config = dict(
    num_hidden_layers=13,
    intermediate_size=2240,
    norm_place='pre',
    rope_fraction=1.0,
    attn_scale=0.125,
    bias='none',
    tie_word_embeddings=False,
    parallel_block=False,
    init_std_down=0.00191,
    weight_decay=0.48,
    warmup_steps=285,
    train_tokens=1022000000,
    max_steps=10048,
    dataset='wikipedia_en',
)
MLP neurons of a small language model. Each row is named by its layer, matrix (gate and up: input weights) and neuron, and shows model dimensions 32-127. Each number is 128 + 32 x the weight over its row's rms, rounded and kept within 0 to 255. Numbers have three digits each. A neuron's up and down rows have the sign that makes its largest values positive.
A block is one neuron, or neurons of one layer that tend to fire together. After each block is what it responds to, as a language model described it from the Wikipedia text at the highest values.

L3.gate231:066108127112164096171098069078138117125138146150114179079145128161153098103102201120111144122119159104069096107145193195131123144137118088108139147130076174134112107129062141104150158113077091094174155128165036127087130206151144148152116089111116109091128161155162132166174126117150150129
L3.up231:117115123128117079121120123046113129146174141124125138095176090142169157133157102130118163173165137074126106123122141117125169145154120131137086139157085185198122109132116134111111134156120092120123143194150060089068144147164136107187105098158130140124085137134107131098131097081095070142
L3.gate298:098064154126112161124097154182191170097069125161093189056115074099126123220085138140098159081128122114111117150122117138164167138200130108139110163115090128141156167192144107124165094138119134122139196157083044099110130113107138115197141100140169100171188147114171143189182109035175115099
L3.up298:165100115092114133133119089142163141188122203146111096063097075095118129111101142132110118128128130105109089156152100142157138155114113132091098145138125120139117127112083080170128144103100147141085158124149123125158128135124152142132116136151097127182138133152067114125132094113200105124
L3.gate328:152099105097159061124109088127161165136082114075200124119084103126158137128062184115143092147124094106142102134087130172137145124145168158147125092162105092079109146115094106119083124099061140171163122096150115095098076113131164138074114126093088085166105174169124131127211144079171092103
L3.up328:094156139108143126145102120177127166131109114085155123117097076095149139166087159045122164104137104105153153105132118148111191096176121098097116103116047048122115158109106146074126110153078077096116161177094121137132145144146115116166122179147132108114136130151151094146124145079164097137
L3.gate652:104096113079127126135104128089129125120141158149108200075088120032187167158151150129097109183118112071145089159159145151163165102133172096101105122098027118136097125129059103085134139175075110107087184124151127147132108133138136118113106131117123132097126161135143127132172136101098109129
L3.up652:104028098137127077057131060087088092137149164139124117082160112089170151118119091104153116202177108073131070116129130128160153127109129079138126145167088141175098114164049048100119102148103068127165149167161118102145129166164155105150113081137109087108130132107123120150119154104106113172
L3.gate759:154112075157128138141138092126151097142099151130138079120090120089123147131114118076141113172152116113130101096105088170121131132093165179075149198135139123174117148124171065144071164110073120135144150092166148114099142118167150122104132160150122126109100108164123165079132122089178088102
L3.up759:055156166094076195142115129156182106145095189130135116120088126100112122178105170095179125171131167105119116103065117140151112104130153104103125191134094102103137194142128161136090161132065108108132149132122113148096129122144181073136145094167125109141099154159210060170166115063161117133
L3.gate1026:068133124074116134167109125106137124123065077138177110165103199134135112078127180177111112111160155142160136135166096093142118055115147114182175150109118125135135099145151130121202114144168141055178118165156140112171104120114103125118152086152183120105140193102116139202148069108124185125
L3.up1026:120105076087154130232151099106154129167168150082091167116144107103150125159122122130176106125154076139179114100151187151124171115090102145132092110188089137142122143075076144106120135112140079118177084139150179070154109114160085126086114138136140149149124161157126104107120102163144082114
L3.gate1650:179087127099103159155126089113127120128130129149156115122039105119168156142086113110114086154161073095133105139165100123110135127119160108123121123131115129199083104104080080111073182100078111153137178139177107099150130136104140129156106127155165120143114131140085148080156147120185115099
L3.up1650:087078186074120141140090153082161115092136149177187136140064144109174118119059162127091116158139089097122132070134111083115136084141167114164124150118104121182072094102075084114132144122059111065136169151121101089105170145149158139191085137154163085157118122160192102189128174092130113104
L3.gate2180:152128101147158171115140104175098137099163130155122095090119165111206171110088149094118109130096076113104143155152085117099161076155177123087161117135131101168145116107104061168128153116106199135150104202129187082139126130121153114094136175107063131087097154138086130068132116187132122120
L3.up2180:091099205118132099111095155140175113119099139169134153101163173101101159087126152122155135115181177102090143103130121099143120125145145089161123093171145163119143173151127093096167081104128160080135139190077138152169092173111137089090106124177076113107093113122191137161139136148115170180
Responds to: Surname and name pieces

L4.gate131:143132091115138116180142091139109104109117159158134118111116121102099147133112198174085128144159127160185143139192122236092104096088155168126158130143088216123138046156049100108147115088074116174117106105145170125200140148134122136149141118145124151089083162117081144095153141153153091133
L4.up131:168182155146047096137153103189117200125092123132115114159101155079126169145123147145152108096143097120084084155125099139095089132086123134112133101064161123197137137142127058097104114082130115153147145174162120051135106141123187134118093130124096134132152133143101111131049125074108100104
L4.gate240:099135134155125144084127120148071121146114092131058111091100056135149097113149133097160177092124127093134141121141056177144100087156143150135186113146110126108097131123170130142105162181158137163209134086153146082158185159139155150123165135178124153099163137108075164085087156181131120122
L4.up240:083125126091114086110112147098064139113111116167110173204172100192150182117164110055127155129115153122160098133132087124090091088131114076146113111148173088069153107153166152094119145145109092113170113130113116070198100182156139112158126112101128107136135140107179109120122110163112130111
L4.gate347:131155128117074165153148122079102138112126122153155158101088141135154131152110177118106167084128134111176131151141091166115115077139104115175131146068193157079154126134155185133118087098195030177183124130206131085202135141120138158117144082107135130124138205090138139113103151131064125158
L4.up347:098162114088163151108118144164108172058111112082159098149144147141099107123161154098113133165191155098099123159131151119120123079159082132150086113136111085159137151085171096114124199160134156137160158107121152118146126111127178195174119084127079114147127143158123125108119129110093094118
L4.gate720:169158127130140146105177137186108092151124117169092151137062086105108164148114066140152133121120117114111140106125144181150115041137115137061157127222129098119109069144155201126117117135130183147189141124125144139109117086134155149114099021149129162089110200131060117084163178099166144146
L4.up720:087129188129106154124100119096123109144061086137095116197078132147189194065073098137053149146149108072119109121057099062172072107129127105147121095119106155142109041087155110116082152093123147108136128115110207202065113118214127118145128147137115136079128126097161157157150183122100080095
L4.gate938:131164067129124158098170050199080134117150093098150145125155150096146208141159158142121197130167095117123188090132114174089146099135108113138150136088117145162073123156095141090124103182078173138134096170117184125146160137160130153112125116104063117146188133165118146115109140119170173096
L4.up938:105109111172089138120173140108146120123119154121109116144109124120109119097112184091159124086107107092139095165208142127158132103152119102176115088154110102129120187081139092113112165127164135139162128109136099106078121116133147069114150069076111055149135109157115119123112099103142081172
L4.gate1045:128111145115135132130152046153152120120096097205089140122148087141141129148188058220089166120137145110160096153135089173095145109089126120110175186173111115127121125179143112158164147120145160139191184080112153131182125122156137111169111145143049141045198099157104108123153141092105151080
L4.up1045:124128154116159142091096127142109144127148155080158139111116111150141122122126103111161115115165120132127103099100156108131145151154098154172198082097153113131127104091108137116091148105076119126192121120108085102114162102136111116233171097114138099138111123149100168117130190126174115144
L4.gate1620:102170066161134131099163112183107125145202219163108126144113134128040164148138120109137129116134127084120134141135126183110141112130131105128161186083115141130125085184120151125105062079117068170156140102156120148109114104095150142199120097161153155087117081154104135079170205144078113148
L4.up1620:135139109101138143114126133143095217097140104083105181095146167115151124194148197100175137134119139158146139191192154141128186109104102117140137134127135087115143098099147119125122093098150098108158124167146156143221113112134125136146098109187123135138127164129118131117110150125128092039
L4.gate2053:124096174072097101097175160170065129186149125147070052083158128123099117163145126134154078110131119082148168112145087166173099089169126078105174138108137182177176086173103068137141082103057106171132155134143063089067154110118133117199146105113107134130136159126098147135132075135180139146
L4.up2053:159146070146081130131141090141122137135123073146092122112143083182113111113097120136087130119131110072163068102082131152076123121163121120098128115128139117092141147129113148116138153096118164105109181092137082067165228148130151151152142114146152096131146118144058072079119136099114082118
Responds to: Name continuation pieces

L4.gate179:127132083066127203201144127130081099125131159135117207099147082116131197108131073148055123128126158105131121163170108176078089164132136149116142194213157133142156130124147114153112132119135080133147135130115122126146209187111134146119136067066169170092150122107146149061127118103100088065
L4.up179:099099145109115118142142135156089143111154140140126115113127108151061156169146099155154155116196106094116112116206147133155149203168113170191168150111127106081089136166122137147107111098124179159095138101123112067076180152061159113161112067146095150097150175124144095178109173177122157134
L4.gate872:116113111122143111135232125148178112070149103122116155108113118189131090097194126073152123083172128130127155183138129122156163120113108136088171102060102146124091148146131159112128142154089096116127152162095118164098114145145104186082174157143172114203149175146132114098110067123094095146
L4.up872:156135114133182103128094146121142132128220100131103115142128122072144103121132149135129122091123137089102117101135178145139125116096144082110115183158141095162129115129158203114165124129115143134175152072137112134183139117113177161115134134049139130157115106199082079143076208105104111105
L4.gate905:087073090073139186100151097129088069201148080164130156140100129079131125104124149124076064129197092133189109133118126154160076090089153128170120122122100148121110154175132151076206145138104114165103128114130096096135168162134130146091110165108119100115125133132077125106156152169167137087
L4.up905:089172091113145247112154086161126115147114136143149088123130126178134147128134156112123071134189101100178082103191110116107122130154138086101166169157161122183109128085098120110106134130087157146074147106177118119166158090171125105141138188160147120147139147157143091115185167082174103121
L4.gate1002:121143089133172131167149098097115119127123062073134166087109159139091144186188151088110151138194192122197175115113177136169097195106139056124122139136127166151145147169114063133114146113044088143176138110130126132186121120159135134121005206086102130126093136184134121079159109163117135157
L4.up1002:088174103139168091148157101123187191038109069116081146111122074164146094156140144124102135150166195141093160114162118175065122182144163127085117141118096150076125126165108111164114115074118172143145115098077156195127090117092199153138111159120165123087057156126122184080152141103062106107
L4.gate1534:088082117105155209099144133162096088181144113156116144075067100138115145104143110130056081196172109090155114192097150181142116107102139114119140054052073144077141122122101157093127137087133067143093154145132186140148124159151152104147148129161144109116103129121114094090145191135172144071
L4.up1534:152172077154153128145101055148091167196124089111126147124144107099092100147149140126187144100156188187167093083118127110109108138163138071123099098168168103150199082147173090123117111139079092116150196098168103080142132112122126122103095203124118127154151125149123165129110093157163163128
L4.gate1577:095106124112099107144130138083086203121142064124131088100160112090058119160151066132113167128130104074167155124172122145073169148148134120154108148116127103127138059166131180095194121142106133133114098102125134134147147057113084094124079139182139125168142138095129134094112146129143106123
L4.up1577:146125047128128077148132101145127121148150066138116142143159141145130125117103118139110127100187168179138093160175129101157077148165161074093100094086122117169160122153200153162092124145071208145199137174150135102190099090167140136189179134090169135135139080129081133124163119177105113099
L4.gate1632:147132140114208118109138153153084153195087104116133138205212106159048126148169155183093136119104076156155159079195117170143136110119165189163094134165156092106166111100144098155135157052116113130119135147234138109140130110123147153102139090116091085171098142163130114134164120140151175107
L4.up1632:122180115132170125129150052115045180129099098156089140106151144135082129176127119127115156131163163197074109105167134092105128131134128091152181097127120172121156143080088115109128149092131134088121138129181180170183134152139124133143142137147138107162082104157122168130138111117096133135
L4.gate2128:124110131099117134054103125184152094118096137102178139110110073177102056110165173137138097158107065120169163111138171129120195116085069068086095122123161155165120168154157059169091119136088120153166118130149083061143174123142082120081127162150154108164132126139158142129172102158112090161
L4.up2128:085153130138134079156109102133136154066145073186214115174101137222091178098133169095135171084079106129140139086165129149102147095077121135125113151112077137093180153191147147157151084055177102119120141175126145051111155207155147115108140131131074141163105116128144099155167126169124091126
Responds to: Mid-word foreign name pieces

L3.gate251:161103106110047116134144108157163095126167117114087087185105133165127151171144129097130100082186144127152085093157135123080144181155159199123121132154120136133067119137083128134074120158117164166098137094167089066120076176112105184130059117079109112135131098136131105091077154108086125144
L3.up251:116190141113120128177178117128130124130093098128090148103118076112104163157052086130116122028103176187142162103108152166123134121046124143115118139109149112143135050167119099156128123091151111121129187161098070137148125140165162157160095090062161132133148157104165109094125136154084082147
L3.gate306:154117108094094102171179147138178142125106166129121092151148095146093128106168106091182121120117139165219084111111117134116153184097093117126090191119099092133204107119101083121122104048134151146093131110161110189150150186137139107184077081152151145110151168166109141100111093143088128147
L3.up306:151069094196135096124112143151137112133143130160123095081126146107186091118106103122191130153145116181100122114094122103129159142093161098117135111161170141058120090093100069117121153119136159139095170118166138159103156142141113126091187122166058156184141082124100143152102098162117096120
L3.gate432:024106168103158114144117133172131173078106076169133161091146125074079100135123057170127165134124100121167155148097079117121123183119148054152143181115102100098072127114102097157190114163122129123153114157096128135125111080167160080146078124138088160171132139054143132170176164158107124124
L3.up432:133099157127147149186127093072128158053104089115106121128157185110112164139116113147141110146179103125167108077076143135112105166132103126165143145167094111162148100113167174071139119147114097089148118150145135129146115148138090089143143131152116123112077113097160143114097196133140222130
L3.gate752:197129134126092152171142138085154111148156149160114166134106141172115074082098156145176135155133119121163157174094119152131108132161112134166125133143116125117154078136138108121144088077104109135048137129189173114204148159101126116160105177096113147105088123161131080122092145087106135106
L3.up752:108125170151094118086113139116100123055117175134172107098034157202118110116105119110129124109213106084123192151156165159033186167184116090210128163080148100088111168097115166094125124162127170119082127168172114080061124094173174146136096033145135120095114120132101082090136098177142132196
L3.gate1551:135068069098097104152160103103132143169143126103092096164130095103093102235155139102134120130098170105112134122133142155135124150140080140102127135120107113074077121159171132160070118168154125109051085108138106125194146106122097143141130145099077131160125144190134082068099163148153092135
L3.up1551:148124157120096159103139112147149157121117090148140138156113152119196114112196167071117111126105136129142131116145167131144160100116081121109221158187076119152086123144182100095035177088095114117100145135142137145156149125115112127123084132107103171105136127158174145104086175122066091099
L3.gate1680:136132086078119107172130123130140149086069106149182087085081115123076189119152118090153095112161086111094130108185120159059153059107145096130119122100123127142092100133099139124107137183129100133139153088119126088134114095166110136109155136193077111120118150114166143112066162134121120113
L3.up1680:093132113153089090117137181143152177091095120129084112161138091120118112119079110162126108038119150135109088146136120134112157087129160091090160108133085096106136123105109154155184117137118104120181172138118152080144116195133181189142120138092141152114180121125128142125098148159101120099
L3.gate2031:173117118120086146116135116160163129136155110128125067106044057084092128157127087125101158127107138134169091117131136138162128097149112036150114159074099186115134146152180142181167138122197171171138102120126139145164137157114152151172115146093157108116084110096137117127161136136106162150
L3.up2031:149163143163123062095133100070180137178152163121070164130087111134171133105137177133156133099061129139135132134146117139136098131098176161160130154125136159167072168109085087110185158121151112116119078136161177191116162091112162048136111149140112074043120096104152197133154160106128097091
L3.gate2050:094111089095166032209116049143148134126090142110113137137191174157130179110108148177120120134160119072182108113180119115142086124091148150107118140118176182134186139153102107100137102152128174134101142130155083154193150142119174102150113038148090134109120156110167158164126186103109130164
L3.up2050:105158165148099116123142188163096122167088138137129080102082082099103155142137097147072134166143248054136093204125087142084146103115151039109164118077218123140105131141137142092169086105123126110201139154147127118175100086058110151163101088104080094071136142152117113136094117052135119104
Responds to: Subject-to-description boundary

L7.gate725:150140141089106132151102117130115105119137126112180075138134112087077116137097135158106098136167148129162085186110089203127143191110138090146132102092135116132038165124117119107102138104109136143119152152179113102198126093123112142102098137128101164090162184145102117083106128160169071118
L7.up725:112160158176092120159177112180140132085166085109166113165124138100125130120128183134170137096157180120111111078170142136121135165069176127132189132108107190166079143094077102126150112137127100129168139169111122102157091152079129217126114082135158109112138161086114125114096127081100114165
Responds to: Finnish and foreign name pieces

L7.gate1250:151170086107132146106125148124117147133171122134142138126134126072154096114105101159113082112175115173154150176198150110164150154165109215119079107098064178127187109077142143133114115146153133156189097128137133124143144143093124170150087139148136120185212116109092097097142156096091098111
L7.up1250:132154167070139096123086110112117103092089055143175161075128208087151120112142118150086130067137109098097153150149158122196200125144138097107141171093180179097112102117108108185131167115133096121157111128122117095114084174074089111154121103097070125204182101132099135126103184146145107131
Responds to: Mid-name word fragments

L4.gate648:094145136146122124174122067138095077133167157164134118138112147083158122105126152152122123108124090087114119089128158138073126150118151111148091092133084093174118137085094156139082102114112116157074198107149156101197154158173080160112106126150142162148114137107152133128170137142125131113
L4.up648:156123142177105160105065159141110169126144090129139139148090077131082109155096114152122158107137142180184146098082132116141106140160114114111077135128179136192157086167144106152132133077116109130097109101137085085194166204114113099086115136109120148125117151102070135146078180095161138101
L4.gate898:104175141104104113108108148176107129152144112155142095102132162170160125126068086087144139098140160154135125111137129107144136141107167114077067072139104152203163123145082113157135171132150133162052150125126168133137071125122154135189091115076187086066143138125214161095161094082094113201
L4.up898:108149144085111040145096191156083070143206127116093169092097125157107086137142054174085132089152094114125141142153145134103103136115133107140164139069138153123121100154185089122159187105176175112164082142121105198149085116147145069166130153135071102121134145113106122139130162107142122081
L4.gate1070:100146088134128147103184041119094151102129087134094054134145131133047096115128097129129153111153125110117156117128109147125122119118114049108135121170135152167124098169100168095126178100112152139161137186200161105151112124114125119114117144160131130090161147122076135108101082090134084188
L4.up1070:052131136139112094166124145127111113126145113175055167093090109108096062110142150102109142075090074123150180174090110138137142125130166106119043066096099118205104078141073135111113088125156074141121130115146137141086192177172121129195089127117168137146126112076162124119144077084159096117
L4.gate1089:095130097090191172138188061149140194142075068134140084085090143145112120086142113139146146141129066095078134092088146153092168138130128103091119093127155077158145185118103135094116137149104189176076143068047136100089150037207104141116124162152114107126118085149151106143153127086184084134
L4.up1089:160142137085168193093131173095138150101122055184076163154129092109172131172166051151063107143161099120131095174147173093132136088152168098109143110072141078152138109143134162133104114117131115131106123167113172088151094153143082076134114088146098116138104113170163128132148145182073131106
L4.gate1172:085123161143173113143158149116101087107180121117087148102125149103138143182201156131095164115146135089030119105143133125046132109171153098110141128150098143095156101140073134107174114178170086166113133071165153154168156122153152123146174028119105115119152178087090084148136121125135175087
L4.up1172:117104139129145130185125092165090115163137125100155150158255159058074120152197149147077140097144168053121142091125070136137146085106119102165086121098129187086142090130162146104158158132133087122087139110151246103158087109120114095172127098128153127128150142137134122101123099107086094116
L4.gate1509:121144113172135151157170112140110170183102119161127082131093138093145129142113112059138171162120147191188056144102180143109069071069081184071130109165140161106119111130119060111155183114138168136103142131133151155134119120115103142119160148153105106150142074125100159135147227096078128131
L4.up1509:170108094182147100133135080105136119120108057118115092128109097124080149160165148119117169148137092115119105130087183128093114092151075173071125161126132120118118160176111151105123124139074128145040140092113100101233184135130115187131193136176082151090123114085101155138163128152147103160
L4.gate2045:092105140106124139151161130114135151116154153144163147103104138084102143102164117151105154069120110144114179116095153139144162145080148148081120154124135115170178133126095057124140040097044163158093142120126088105202196175115196107145148106174126187087142187080056157142104096108100119105
L4.up2045:116110113179174153167135084152144154125120123195129154125185150175121176126132118182102115103140154026150124112126126146187077134120132121144082114109115106067146163184140117113170091146130154111138208113132187117152139104135146141126147132112128170137144104149136141091176126149118123052
L4.gate2145:132135121128100150144172093130070122106119163139109162125092161117094134137126086139114198053157164121083177114124122148079141115125107156105172108151029144101117117188097096122117089109128112161166172056115070139141128113142163116151100123070132147141169128124053130120116112124157173115
L4.up2145:096101097152134111124122114122177138108123089115132115165102117124091108166133139104134161055118086134039167142096106140118065072143073092155076173122082080172125170152078058093138132165125132145120183128127111089125173157136164130053081114065143155150171135134193112153151081108119155086
Responds to: Start of multi-part names